Weights of a small GPT-style language model, trained from scratch on English Wikipedia.
Size: MLP 768 squared ReLU, vocabulary 1024, 4.37M parameters.
Training: a variant of Muon for these matrices, 125M tokens, 7599 steps.
MLP neurons of a small language model. Each row is named by its layer, matrix (up: input weights) and neuron, and shows model dimensions 0-191. Each number is 500 + 50 x the weight over its row's rms, rounded and kept within 0 to 999. Numbers have three digits each.
After each neuron's rows, "fires after" lists the tokens most often just before its 100 highest values on Wikipedia text that the model never trained on.

L3.up366:527448497526599535547407574450572451489501515421503587473621512535385463519475440530430469469609442615495527565527476451584526387540490442484529553459489548441492535526410511465499438539582460558482512469519523434488540507529409466502459519498528476498484573432432556372449495426466531530449528533517447523491556491479467466501542484559577508605544537532532519494516446596498485522476489537558565523485549472441462564579475468599573500460462481458516476499425500491482504463609455422641456512476490502501499571510527494481589546491445565414447457565529463479489537476511592496
fires after: " the", " The", " y", "o", "y", " re"

L3.up435:538449553466429479480485460579543482556520585511499502577556608607397484486436453487464525593453566517407520556460499588451514467541473496521509490506563515513598488542574536506432489523514535499518428426557561495503437462560472577442526582503431563548457507537548389389477516462464563495454511482500562468524459468540538492525581473500469529493608500483564560479556561442474500542508484579401512505476386494511553461489529536559496484474567607454527480548520500549554461578497505434460456418525499496499502548481500479552564527525421497386383484523489506383402431447544485523
fires after: " M", " m", " L", " B", " C"

L3.up196:495526504388559498546474508476513511590487535593470454534506602536448531533510485455516565548471529385539537461481594584481452568582550449458409477448454525473492467391462540507529443493449417538483481491644563531569394557422478501523400543519418614537497461469595587541476531456460459440494437509494562483490443529519519530546543422457491529447560572509443499470492496431538512433511512508541444471553505478533380393465575563424425480452562502457525425497506566448521504497454449540417546536559575464472447418521468482452480506540516503487467527514470584527539523483511494503
fires after: " B", " A", " G", " b", " P"

L3.up499:494534484453436423552501466572514499479495393466476564599440453501480470552402466534530438449530605423516586578517487402473483569421442477493523543460553532505404448477453554432535560507490427569547478472498504508523545521561440552470487436471478476477504524499551543534491524538457491532471420544472502504460597565559569521491494524418438553422454601423511579509490578508506566472597448506510462512492511571464477472513534546479476504563521459566614395531469372507496582495470490514583488487627490476457534447511509415591551502442536507503577477458525428561591446515453527492
fires after: " t", " m", " M", " d", " sp"

L3.up158:408409471392531443532506454446472505542452494504519539487533534510569546511509400583476512596559567471446566413496530492416421570487496522591474472520495469562533459510510471509562558504479561488488427529541489418433507499452488448552585515560421548481467471530540590533542539391381538548521538493422495486432467509453490561593549481490455514496530436476565508519563556632523466477559506480528440534385382512548406428518491548485592587491506478503578515553545511478511531511466442524421378445507538454521450508562535540466490552466452510459541454460517575416496469525503527475
fires after: " f", " F", "ount", " b", "f", "l"

L3.up587:589465498560433613465396469537556472434489588463613518493545475497458460539589469551483521513524529563538491451427568522498634523508437505457361528556471460536542500592504577503478493456482527444462491535577568461529451516496507551561523533567524533463405567457502496440449481464418484510487458479431434545474514537436472509525474434438512606474473444483479487504504460501464503419467488504487476565507484451485451436490522547464507603495426496442551451599442425525578560575464554596488487527433544515468494506444584484461518524455533446480397537509534520637495508614449504540
fires after: "s", "w", "es", "ings", ",", "ite"

L3.up701:477455457522503567519553524431469593554473549549522492540549451473487471572491544492539559611467558498485505494450569520471463553510549407540468497499462497548413463417587468443478486526458498544597493476459533487529398515523608375473430545502596459489484527337527444430547418512480468504561505463462562469524510468533562550520499497482560522482519522488531488535440454408504519500575443545498563579435456390593435506439491523523521532458493555473522530494513501560426580474484402460462564492447445553513551496466488527487449550560385521457568455539601433506391518584527519463
fires after: " N", " n", " L", "il", "ar", "l"

L5.up468:575415501511469549467583588565442426409471443498442505447465389575487400514572542513568546496537491382542540510514452526461524520420474553463426538487537495524443528546508493535548451396542489535542497455409470474459512476421501492401518468503559484438481443432468574499519525499556477392400517453425446463461414522501544561511554549483577441476513442559366508468569475463564444490509573527615548489475462517396544458523493501494534515507565554566525560467506451548544407523493452518574544513544489524397463466450542542517470555497540485450492503603559473508523451443522468489
fires after: " serv", "iv", " work", "ip", " play"

L5.up459:501481599472445576548430477496483504486567494406474503412547368489437540441509539514436566423421422489496509471505464432515519487457543490478537423634534530461503415516507540463522567533535451436475466442460522512524520501469557545452520454569574485452541488549438434517457571504490498618492567489454537495421473468476513483571521595646536602395441411577408494498503397460532468508544518454398471528531553597574545509531466548482482512559482520476535504464494488487566547454521563443516499611557558573533556562530506508513560456502468504488482527528450471421431529508470523513
fires after: " rele", "oun", " R", "le", " sc", " r"

L3.up684:496508543587504501501468482385488526432497540546534576401491535479543470431449498515470585455527446488587483532445551474533479337477532527466468535400519444545469511534545471547570525526530476419605564555546514512477509486500469483503451544499567490478565506521507500590483510411465507520480534484526438518375403392532490478532514493444522458500432444602461468577514569495559474468472470498520558528481538512525531477454507551604494492486486557450483539648486491566515478662470402629492537574475520538476519441511497464494506509423535477501442564522468478600583456571507489439
fires after: "S", "s", "us", "is", " s", "ur"

L5.up384:408537478531531464611546529575582450597445453553528440495474580478539514568570546540535455500437590562534522481501592431510516608489511533442524493461486472492529432572555534460468453492424461423559452508509537512435514455472503510525538539566422562593525510489467495395515448487619385535573554467494529494484411606480515514541547473591535535522526546529484592515539489521565562461455540491419435476521472517409467580501484507539561519463527573484526490495428473456485521557507571491460550645500456596434466515482453537512458451529476538460501442463475522452562517419437559560
fires after: " D", " E", " d", " H", " C"

L5.up141:500512540616526491562434493557556604532451491451495457555567529505451583469500530491421411424526548517486525527500574437411488462572410455447493462420512478632447507533509523531568466491456424537612607487516517440499449503528468511534509524522411451541436564436433524501601475517575470564463518479472527532548566537513505544474456423463486511439539541617506525479561448396503506491564549539569470490555511573496513482557618443488517423581454548537485580537471505548449470557585504550481521444554455452503489452512466440484515535558509466525520481518426625480427588531499486526
fires after: ".", " m", " s", "s", "7"

L3.up305:577486499502470571492470514480494416481468441469470561462538535473495459440537637536483494485485613480549436459558573492519426465542530470563460540544518571448543444504505499351534458421543528569431533479543485440531498475498516443552371440446495456511508432517574510428553585559460506538391510501420509491462470529538454543456452473480528402470494473375485472437448534373518504499528545469505546590619471466511491482495506471518536511572522453529499565496382503450550445514465483455390456590547558517529531565398532467481537531504521440522525457485421436471510545482574521441
fires after: " M", "m", "x", "un", "M", "H"

L3.up448:460566552409537519526442552453536522463395427502451523456612482502549496475515550509550562488624563511546559533581540471508474505513540521477416452477528471463513435356500484467497485502407486594577500537502485547533496448500464498547450471436533474492494477600517549467486618504460496487545473429506507517459514523526502459439510510471424587441555481500451560521578552495589474486549517594521466551480498621482514474501448470455523417531557480467504442416391384549502446521444447443465535531544535412576441579474425505643426495524483514477538515536581504417473526542472533460
fires after: " M", " H", " m", "m"

L3.up14:524490484489484464572551492642462567476636484470594502457442485532501568484522445477510537536519525541575459480532540471522489453413589515507497444408548434510580490527550586475545457496517549442429444552545549473551492521510449574606547522460481505539524544418600540459433559567496496534468479468463522504490477521501497427552465480514502485491459546551575520592510517476549429370537511498448556470462479486470508455463563519431676493518421593513442446520430547434548513545514546538521475584457544452606550531515428503415442504470524472511480455568494422579490531521462407490
fires after: "c", " S", "s", "es", "as", "iss"

L3.up475:502402506577467505608460559528516496522544478529449553452545466454502472475454474569537621523491500476469446458527477626504438505416567432499418468452510546493544576493615509524545459425503530450578498520584538517501525516458407564458454529573453424516546563544451396439529407521511492509489483534497509481536374584528521530501527509506519488519404442511575572423559432510523569536472482485527441515496588500594583507554447436469440470479522413562520513448566436469499445556444485457528493435447461580509513481585484506416607547575483520591492493590477541537482459494528481510
fires after: "ing", " F", ")", "if", " Re", " f"

L3.up483:537455519522499505509522481496469444475521502520498498543495461473552498431396541514501366499551476534533583453470536489493496614521468504462572516428510519480506544543540525474458523502523475584485525382481516494423549483421485429620574547570548493573564488514435364495495560429469536489527478557402528547399572514503556554466550561426473413434518497523464493518509567557456539517507489509484418560527389526430574407520509488559469482486524462446488563490515570477570433499480583478450553530537486482547541489508472434493404562501431548441310513490492452574490435514478570459
fires after: "ass", "y", " W", "ap", "and", "up"

L3.up767:576517480533557442516507540519549544472583428558503479453510465526496552504419485539460511463514542579473506517541590536580512462633421456540523497480533504526545368466445563580625482391559446521513451480482504479496496549449522535456547452499533450435416480540532513488551476561511471572487459535507502421464461461450435478516517548538427490552424514552487567539529540408464574448591543476534463428488563490562456580456566534534375502510486408625501498510500559557534479503470483505503493525383463542593508510443408521501502577575480451529490551582439590500481570480430458521
fires after: "h", ".", "5", "7", "6", "4"

L5.up525:596471498436433465424438553519597410516584524549488508543573501479499575473473546478510511466497519388529530501554482453442476547469412577465510475498579483470491481497508510491510479526565596528586534580580534503415468418518537509446506495506442452533532441439586547437496428640484555463559541491490547528560564499483506418530464551607415527326414520449542480524451462492476556592547565439454500544590440485411431435586537476501553552501453531485474494484506496465497490465491394561454535535498513525498504504522527498469488643502535493481474506508440512556429465536514458493
fires after: "x", " ex", "on", "im", "in", " un"

L5.up382:530577494521454484453549540533538484491529492559520524532512464494439449466500503514516601533424519452559564474558562508508551392571565568428544565450478495462566438476521607494557552612513502482505599478462625544396500543499553509430505500429511530543543462425560459478488460450540576470499563526507465533526533502540490525538530521459559580523465424488483508501572483509367533457508542500473483479524463472532493459486552450478371553539481481513559459464438447502500588385542423420547456555526480447504520564631472328527576540502530596511528494470542450478550496536444456483
fires after: " r", " R", " T", " E", "c", "n"

L3.up643:518517454532525606406454510577543491461489479484504523550549566511414482508469394491615529529577470505532443507491572486406533537488435537503395460510478489513514458480426467543465503480480492403584482487466503579523484475368518456456463542427529559525471502425582481502523538613474555571515385505446510467422475561512535432529535416491447488480492542488427490467624573553469502473486447606466556478485471510541530556442490468412391462495598526475496492468463506516530551542472519599472477612509511409476428474470506493496536558467523558525473524548421594428515483545546515398
fires after: " A", " H", " B", "A", " th", " l"

L3.up9:507459550446501514510549458496359511476474514477511545458516515470534451560417425523499465545546534522491513531524468537500494468476514469549424545492519540579522569511399458543507512528514533547507471443466629489492469621479443549572573503534550494513511571435461580511550531524577580584538501465534542521458492541520503632554521500441506445483370559513557608566481455459525434344434472507516530514495464517362485462455484526515552449478544432516494550552480521523518482421474400470462495581425521537517565517585542558448412564485556554454451490444517540547452544604480491564
fires after: " f", "if", "ff", "ir", "f", " F"

L5.up374:572508514487480472524527486457571461473434521539492548503619475463519515600465370521417550394439503564453502447583513517463553470417511506417510426482494498462464455553445535504471524484466484424501567535515495481468436464476457600600477565523422501578406543466463540492437534445477572459573475486466516555467464570411562573571500485638507478454467570500533540461434585569406419532468514549560438479503499476484527509469479535538509469509534539484492425478488544461522481425475445473547477582522544521538435508560510456527371549485506494526471499451454517457580409518578416610
fires after: "b", " b", "eb", " B", "o", " c"

L5.up285:522465420507476551542500493500494482561464497525440516497451534502552467468521501514490561490460430515538478579438459502505448457464478552400645469486469490538388507531541536513490552462511522436492536406521469478464429393508457501510490508501422532622542441552602600507350457419526521551513427548489434528543407543483514500534564486530431493540471533493540523488617474604497544476457446432456401561479501505445439458597474568495454475480511538571460489477354505493544500568507475468420558573396495483503460516468414510420492428491417496489439523540434512474518570534451534495
fires after: " B", " C", " c", " H", " S"

L3.up255:499528472513526465669453504574485533472676494495478475574504447493465642497437634517532436461580518487461460463460465570487520534529552499567503431471445514556547456514515522487464501454495564491559533477537528462568574474590400509459521519526492521444423558477559546474496518562449496482532470443530491449501473603528529428537472464482462536432446482535435513561496534470481556482502447509413613540555430564498466456538538481558529439518537467514447598526551487430550529564459471404435548498494512592575519528417540508462490582482451445466461559569468455519544522601527546532
fires after: " ex", " v", "m", "x", "ss"

L3.up692:523390461469536520507481482552540595536545461468443469423424503455480573532462471594481480537526500482421396518443528460471542516371517442431502465442420503506494485472446464484615385542540545457504478474529583520450618603466566546511436507436469498494530495507518522574505484467528474498470469607531455544483439523428415583541496529531505510506395493477451517537450522442535543518439522523536492427423475467560501460450459580488543516559543545586535476436511422402461567387521519538535510520491517545514483473513477434494518387525468482478419488603490631543494512471514493600
fires after: " G", " rec", " g", " c", " f", "C"

L3.up628:432456452619468542486493489486497534495576474526453555484501522469572578517514502586502493587459511522462469461513409489517478408483356505480493533580525519431465614482499508565439541470406502489484498519495499547557405528472502451464496622521482537484522436572506517532472506529563460542520450495476460547544499509525508463522582481423495465557510473450559475512484449552547478640532525438542446444444495515585535492490440460500515556459497569568467592435476464577527509591472457507535528467459549493446537452574547607515555524376482608543566638562430427546529585459499503456
fires after: " V", "v", " ", " F", "e", "a"

L5.up318:525436472444511476633552457415435470438548530458477420517527579560504579493444511579531474447486583500477557536550499471597444477487526465536539535585530487524455430568473557514490534394482453530568486567428501470427494478431471462484461477520465541434512491492502418463522568549511488486528572530488555569419410497447503584513445516490470496490435471512495649488510553469425464515482461513544508428519563466507528580519611436490571473570538526468480544370418465478505423524433365619568492441544421499547478511494555541564477475544544552461540458496546463520423539514492496484
fires after: " A", " de", " Re", "o", " to"

L5.up456:428489529582480500497458565506545396579534510382421595563491417495524517445463551550395529498518507414407514534524519527605487523497491484560453453561507489409543538489505512588514523474509573450385513468410419518522571440561465415491460554525492557526455446477511457442456506515433456606502516500470490472496550566568511438528582509497535589542504533599471580542461462546435465481555603576570482476532512504510445481515481504509511594464468565449458571550541438519460531373474488441516465475520535471438537430511502413436548488436551485450526570487462406513529535469478483445
fires after: " ", "u", "a", "t", "ol"

L5.up218:547405468482477461541551574499615440533446504463485503415526473493478581518507398421468428576461560415532526446598468428540443577385451440376471480438511523472490519537530457476526513444498488500408498427470529471483556499504498454447521549563571509481484534429439423471438472566567434452492504500509557498566442439532527489591455499496513588511425447531475523502514486448462516492552540465502507471475438478513458437443351458522379499452526584575561535496525445473560494509510497544550574464457518512466527473445547577513493503481395541512433599610523557473484512487494404479
fires after: " f", " F", " Me"

L3.up754:504425502584540587484498544502474525476510457576473453565591536489467516526573468572440457556559507588453508461501487521584466448529458511540457420431432450526524458525395497461713491471448540513585466457489586480500567511444504464501520493489422490452475499553449517441452479418525469490468568483558561433511510603474498532519465448513431540571499535541449489533514517424468553497608557527490445489478485447506535550499535452574493564562488547510494486454491626551462486475543493497531517462433401512533443541506450496465496547479477457537412572556580528512454665515558424444
fires after: "6", ".", "7", "8", "3", "4"

L3.up619:496542557512532459429505439475557472456525544515533536465449511492491469405511577497512477510531432541492512443416633483503461527528387490470451442517573579540530505451542536477489463482474465493533443472530571542506489563446400509529529544542444567499436444417529503540481460420559541491454462397536397505451541450406565550543525489466431499418467433575583509493465473542421489476539524489431433417557571536537461522521468558536544465403476478521499547636494459605592477538475516462501492496524555481484473469480490585636514532472414482478456488500358391474451525530445491474
fires after: "m", "us", "s", "es", " O"

L5.up134:450456509519480401506420495530489610480567540558456457497569634571421424526438513504501519484413500611411460454563430546510497436542503520485496433479545537559491437493441602468537497582503555488533443489378568430444504496523459497470600534467579446425541418490487528485518499485418402507430539500481546521406513422460417492517471572475537549461520496473523480515564459478613483461509470467444476566463451567483429576478545457557537482500479575429464497608497521572498411508436529462499425597526514514431554475486587526520515476461465504542495445496484444563506558544487513531
fires after: "it", " m", "is", "iss", "im", "re"

L3.up602:472448470512491594479606355529463442427487451495443514472570508505492572474522480474545528515531589528461507546452504465552520442519447500665450506504535536513515446469533482395549475440470486543503611407606499416476456435549495506334473470433419534545476422495558532434556551532505489514432522544593546508507516516578483487519503486450428495508512484553525500349557471533488524524531499551430412578488449545523536478352489535538524541494532476515445513523539468574580424548526450470561405560517479523549466487485494552518473481549486421521529500499498545506451458489493487435
fires after: " M", " in", "M", " m", " In", "f"

L5.up566:581498485555495446549567453604473437558502474558538446517513510486554496541493430551432492526483558457514404537464545474525438590458511572502565526576515517517490631451457556559550435485495454467535545377549513460576409590486507459455470491485549523457611518438482522468478459537544524443576396514468531593532445453623495519496502462501535578560604556573443537580418561561464566445479513441485575520522475446519571471470503469516495552438453547445527498581446524476507585448468467460499579451504504477410530505545479388531559519493489555459480460506573528421467472525463452523
fires after: " N", " n", " G", " K", "n", "u"

L3.up32:487532513498521481585452551525461406487601407396428508502522501460502532513502501552518462505470447462553449509446492490531537580560461369483504486569502577497463467445496609517540558437422462456515588585520486454423502512516509347511541477452580492518446488471556616504501443342518421521570547503438467500491548479561476460453559492526539490528486512569564578519494456551500443472530547509525520507558540455500530523434596535622487476509493485466588497602518476489496524423515511490474542506547438550520480435381520503541540550592460504476456457541499499540412530501366492491
fires after: "i", "ro", "\n", "z", " I", "in"

L5.up255:441474553464481434491469511494423534497494626564524518562499559519388450410539462501485493537429515523478531504603519467526422480510539538480596521481579561498508490524529496549547526517514496456464507535466534580441519616511557498472471533516417432464588450515464375441362497413552563479414597476496541456370527505580512506541547420563536414452471492533407530407465496530450457559478457477480436573414550506523523594525464444528507510564525498515449522555502439564473484391434426489587384531526553493544465531513498484508507546529493514528498516475523549491428551455504508552
fires after: " R", " r", " the", "es", "ad", "ir"

L5.up436:604432487546484496520439515466542507568518465533541423556423487539539489471503475513481486425495520485536480541494523436479442476464473490537446546504527526551542462484485526422464504471467545539587434477465513478452461535532497556497403596566595498513453466543609506454499471440471411547552450561438464452516532452558460501546527589486533541470556533497535528484539448572515495418440449428465461521503447488453598475610438402479507513487581571462489537461427419568536521430500439558512485576566520565515554498484478439433364547552427589522392494601469522641573477492516520584
fires after: ",", " of", " H", " in", "n", " h"

L3.up407:462516602464489527536425484524540527476514460585526501554621585623560479455530507527531519526520526471436449502510517459496507544593461463572473433478431482503445451512464396529479615520433401559523502447534439512437407533470467536440436524431533563507459488395541510600487545548462506561454509548462496526480564547581507566525450492482485485504589469487504472495497493525504473592460516481545520508466508607445508634411507399480475477499514538501509563530478541455535451549507518479474524555504457480495393486564455488605537435578574379463388431529552496455466576549493477546
fires after: "om", "it", " m", "ment", " y", " M"

L3.up689:509457424541494533552527369537424416480478491477556538547433674473525444461458456534505521483423564522509534415488484553486428532438415548605462539442560572515595459493521460422578546499446398489471491483420470469510468415504567488490450456496465482547604431501494487510527552540453453444449508506534458512552462485552491544422544439478564525478505462461419576558605495486541545503532470436474465444386450527518417557457491531532481470529546543523577554446564513527472486507420553539553461527495437395489469443549425489513480487502428481516470424591448443550531487477498570493
fires after: " S", " Q", "s", " R", "G", "g"

L3.up441:453447397546481560451440450496540516556462485541505598526408630524522483428549470563414518522525438507518509498460503562467547496459532457486468500534478484444398548457535466526521433464525495560613477485467458594606599406573498527518476461518528397549504481375457542399404440549506485506463517468474534498430406439547558418525587539547456533508519451515474448462513552505555554521557554521486501473464543492445486454465561536518476573558440520571446450478485450444493521500522493504560468518446499471624427477527529438535446511515436508458566532498581603466514589509549587512
fires after: " g", " d", " r", " G", " se", " t"

L5.up370:482497451539542512578466394521494508620494519586500424493491421524525466549508522416495577481589532513449515467534526487484569412491506447505468509369546509541471487465483504505497490541553455487623472592454513535505487492544477523542541459445490536438477313518544549442488535505527524572512509429423472528527482560562550521599529494540511477496579555517466451531515475521622500453495480509449392505446459499379477421464474509449514514445578487546503406455581465540594510424518542594543472553522500470539485571461529494476486581566425631523504488489476495456535547511551541598
fires after: ",", " in", " of", " to", " at", " and"

L5.up528:541465459440424466479398540466439513422452416532612468501505427573532450486507500536479565537521475444505468549523462572522488431535517475527553540542512518513478493462538526505484525429561541515444608565586496571479498527491479526522448545592424599520508538533500505481455522481443529529462422412410524398355470505540459445516431503516501533511469533488496538466444574474603568582584474553501508439389462524505593604407469536512498461473584508587427510563463488567398491480560563492522529562479483576446492494546587505496503480496474585534494563482488491513561391539551465525
fires after: " pro", " sc", "eb", " Ch", " Sc", " Pro"

L5.up418:525459490473448490490546459507503432523590593434471480536529510490524459504435523485535474511606509466483515490521497506540556483579435483434516516543506528279536502549485517503438477505472524541540476384493467501591457484499516479487445517542431452477527398516454490474548559439425465447472498496462465576525536420526517445659524545555555531488554527560571490556498603506582589476568541572477505483508468486516461541503479465421509517403405423476543541485534565516477430463507516404507418530591530451483532529471485503473521551406421578434497433553463540595495424482428457533
fires after: "m", " an", " the", " m", " The", "a"

L5.up91:526496568417557436538505446474573505500516528496569552563541458574526489532498431479497486555439535509537452497440468672530526499525493467505492449423513531561498496510451612560459570453545444462563483504511470460633516465534532528450557542494522606461459414500445557446534505400528500517463545524478450440563533614596527402508544527488507617496551528490526537599478555532491471416475463461501463529417504542512524451522494418484568583487482445538573550475429525479577465564480565474514451439481485493530490547428533443485520503521389581511468390545541489511538471382510427523
fires after: " to", " the", "er", "ings", " is", " of"

L5.up339:509500416470505469424531432506619497499496431506446541419489478547465513496583444520445494507493416441471560519479561492461488420473384454400510545480479589552502476455502532549480413430421394489528415455535491495534616521427541562590487502452505524431534552323472564445471523542469459466463447472425449413542397456551452468563491454509493458514595410482417492493400588485573446519536486484442509548448523448529505491516437564505496530529499554545472569494496554537481515493514396485430510482438591534530458456482529479508525525519566505566531520521472567563515539460519543535
fires after: " g", " G", "ch", "a", "ter", "g"

L3.up472:512548447450552483580460434590531454607504563488467607585410555471413459417456515468537456424633490420393571489482542476512556468580461474492519430518525559551438426414518477466451458560457437521576481449544593557554490502502480459536482528425570456528471406548497528543567529493558570549415437447541458552385491465582470526579557512548500459458520503504504553485591447474460494458465470546460463516537485451582479481464449501522456512494548496534405520517437507478512494484554485439567482489543426453599501581442424480534490431482502555537523490445483468533478500577513453463
fires after: " of", " the", " to", " in"

L5.up229:555509542569458476565504411609438496503523465473501477498493416480477576523509442498580500516541422384435533493537494483488460502384478530495455524414456540492506489507415508434456492410442500546473445552500533545497489582454462455507477473563417459454527596605434429505520508507520434549431456452521463578595463577514455580512568537373472524513438495561437560626544439536532513479443485613547450479425468486443444469505495570430538500457533533515494387517584422481469544539475606474487518497455541520516439522464447413472460525450428484512463443529478474556539472478476549555
fires after: " P", " m", " S", "s", " s", "S"

L3.up137:490503507500434508403530518499451366444442466493589508482553607490370418471486469494612531479414583475405483475518450568439510539430476501523491446558475509527484539434462484435538521474551442564566550551552529489503523562512634437538445491505473452515551429491546429482513530514511460534416535520533508492562466444521442510451437480558477534502454502425444559518505497522512580488494468492541448528613398490593481478476529585532591491577430585582500506533517560562502474520453505532504549513486515542548535497463479483476587492517440539481385602543490424577607430461507474510
fires after: " s", " S", " V", "s", " M"

L3.up186:441495472533464558546392482471518505482567532460507561541461555562482534469498549529451426548605598445602461565489520473505442425504521557482478446496476429532538549542554464595516453563462496586423406563526427544546517489557600498609486532503509536508504498476564599578569575484401475536590458505468605437499465452534518575552499531484511538464416530533420599494580522473582527471464428453534547507482456509454462490554389554545450476434468452524444537507540511538574416546429514547546497483522454534468552527564511505597542454527541521426506533571528512551511544515514447560
fires after: " s", "is", " a", " S", "ct", "C"

L3.up102:517434510464512506527404417473550566549423527473492507553499495546404484436427480509500541529496462521464532438541637554498557575533458490563476388430526565521502444494469470485537501540501483592585486502515459519569455479505482444478456579539521584377499441487477564389482456536498566472577517397459503516423625577518452519484452525525526537533544547505435455568535467437530529432522494470481490525542456459490431426559426540499552568405616468454491483580429435503560528436434474446489403491530481445571510571497542476603431499520487556524445436535497508516540509533437535466
fires after: " of", " in", " to", " for", " with"

L3.up727:566441439555468517518508452483531448424512497469550514517560546592518594485551423508527539430552444471500588482427467541608486489510585519510577457519527566520449502441565504583527435496593475472528580466582483497422566534463506541428535459499451573491565485442420483529551527496501546383598549408560473508552417655535486516488477570499547614428535559488483564453566610597449451564525454518466501440458487513507461454434429487506541530443521477504470461513462537511525461491630466536518531546501600502516485500507502543515467527448504539596475471475422472452474485565465475482
fires after: " in", " pro", "eb", " al"

L3.up85:529494527580558505394530523547538440511569496492526427539557414483560497437437539433525540630477543558435612429495574490416516506453475545512531505500551532585481407524559535495514464478555500502546490511577477439439441470565465497497487498517524527499544533552584432483493542406388414503490440501536556505422535459584519446492528514487458526525502510440469513529544518453501522439380545480585494470475470542487597539409559462474461498460554562564589433491498451510504448654515555509421458504572556525564580431549541456480423532403493479481519439548461515415532505511558502532
fires after: " M", " m", " d", " T", " D", " B"

L3.up716:495548571512508460443417469499493541496544472474516540417459457481452482461460516491502523458576452530468473478515425463538561465532485483477493486444501622546549429502477540545457583446529494464526492552513529510501538473538498456474533549480466502399526460493513580589511545577512647529465454469638403637544478494532455450543474500479519461460405473500464493402505552427463628521510490519497577521497444549482469492494435574376565459488484617488509476504527454632575410611491529495553578475500495452548536462478508517452532455562524474447551454520466442514614547523402532488
fires after: "S", " S", " s", " O", ")"

L5.up631:493439403465531521484534462460521392483544498465508529474582555469425417492388537524504502459433456494524613544515523474557393492540430463608478528451556476463495433542509603561449469482510571477496475514469536455421565524491461524504509495424476467438562383483464497494541531535658489416460474505438538501490510515483634620525523488468480477533500469442479523550473533502472488603549509497459499512487427563506459470548499470517484445460561585600485554458539587484455387457509456443528509465531579533458573499542570422470424486480456571525529421520440540495510451502404542457
fires after: " to", " not", "wn"

L3.up70:584480507474518540530508613423534557511611406478541489538477529506447514424459548543452512545545563479530489477559538472614584469477411461513516545550502478503524464579485612504416482506457515521538508444425530480442534510511469465582475502576445411530483553461496511413491528467455562543510483457445567506463555574433492595442462500538573457544511423415516455530381520531549544530474530490587494509546504517497484473471443465555437505484509420578579533398371540471559434459501477501498531563637477444536515491542570395565505534491499472468449409466498420434469487431481514484
fires after: "y", " act", "ab", "ot", " c", "ap"

L3.up413:445455455480469424508451468481485508509540492496434543517403406543537597470388534444488492544545482552449494484450526578511496488426480437513477482479554568433500462459472533545527472530417397449356504530517526518531599504483477523535492524428477632500456464468621439531480519452464482487507610535528499539543453510502513453575534533449590437450495517461559489426524499455531462529435394602516451463447583528450464510486508563428485509474424520524481496454458459406547476507585507386494477436544478532517467461488506526394547600457584450545556471489560538420562510556508471594
fires after: "ed", "ra", " V", "f", "v", " Ju"

L3.up267:492422509549467477518438483475491506549453543580505501502457539512450466557474460595550515481535551466492534395450500471509527546434391526489474477506455585382502549455503471490474472437459487519536453501465490531526599531432433510509483420502451509485509493516518618465554490541564509498538406578564571422544463470472566513548528542509455491611579533598460590522448588497560562543551432454451576498561417464522505541520537512592418481481532494419421518442489408518522414484559497467522403576517523419485465509564422420463464534387598525510594468489528461537461496511435469437
fires after: " A", "en", " O", " I", "er", " Al"

L5.up581:476444552457631441521581591504474445434469503579484455581511424584518559502513516506421481442512419418464523581547517491547571476477540506358523533487549479414457433489571536417500410573513443487447542476520511438488551497466436529561448541492505555476529487388538450485483548550494497547483422515521509461471423439459465467561509510555482519548520511497445556447538544495398435472561505555530569561545516441491420525499591497486507539459511572471506551477439614505531433460589405544531495506550496495556519564440494432504508465489503470403484482366488486537510448527609444457
fires after: "o", "al", "c", "e", " B", "u"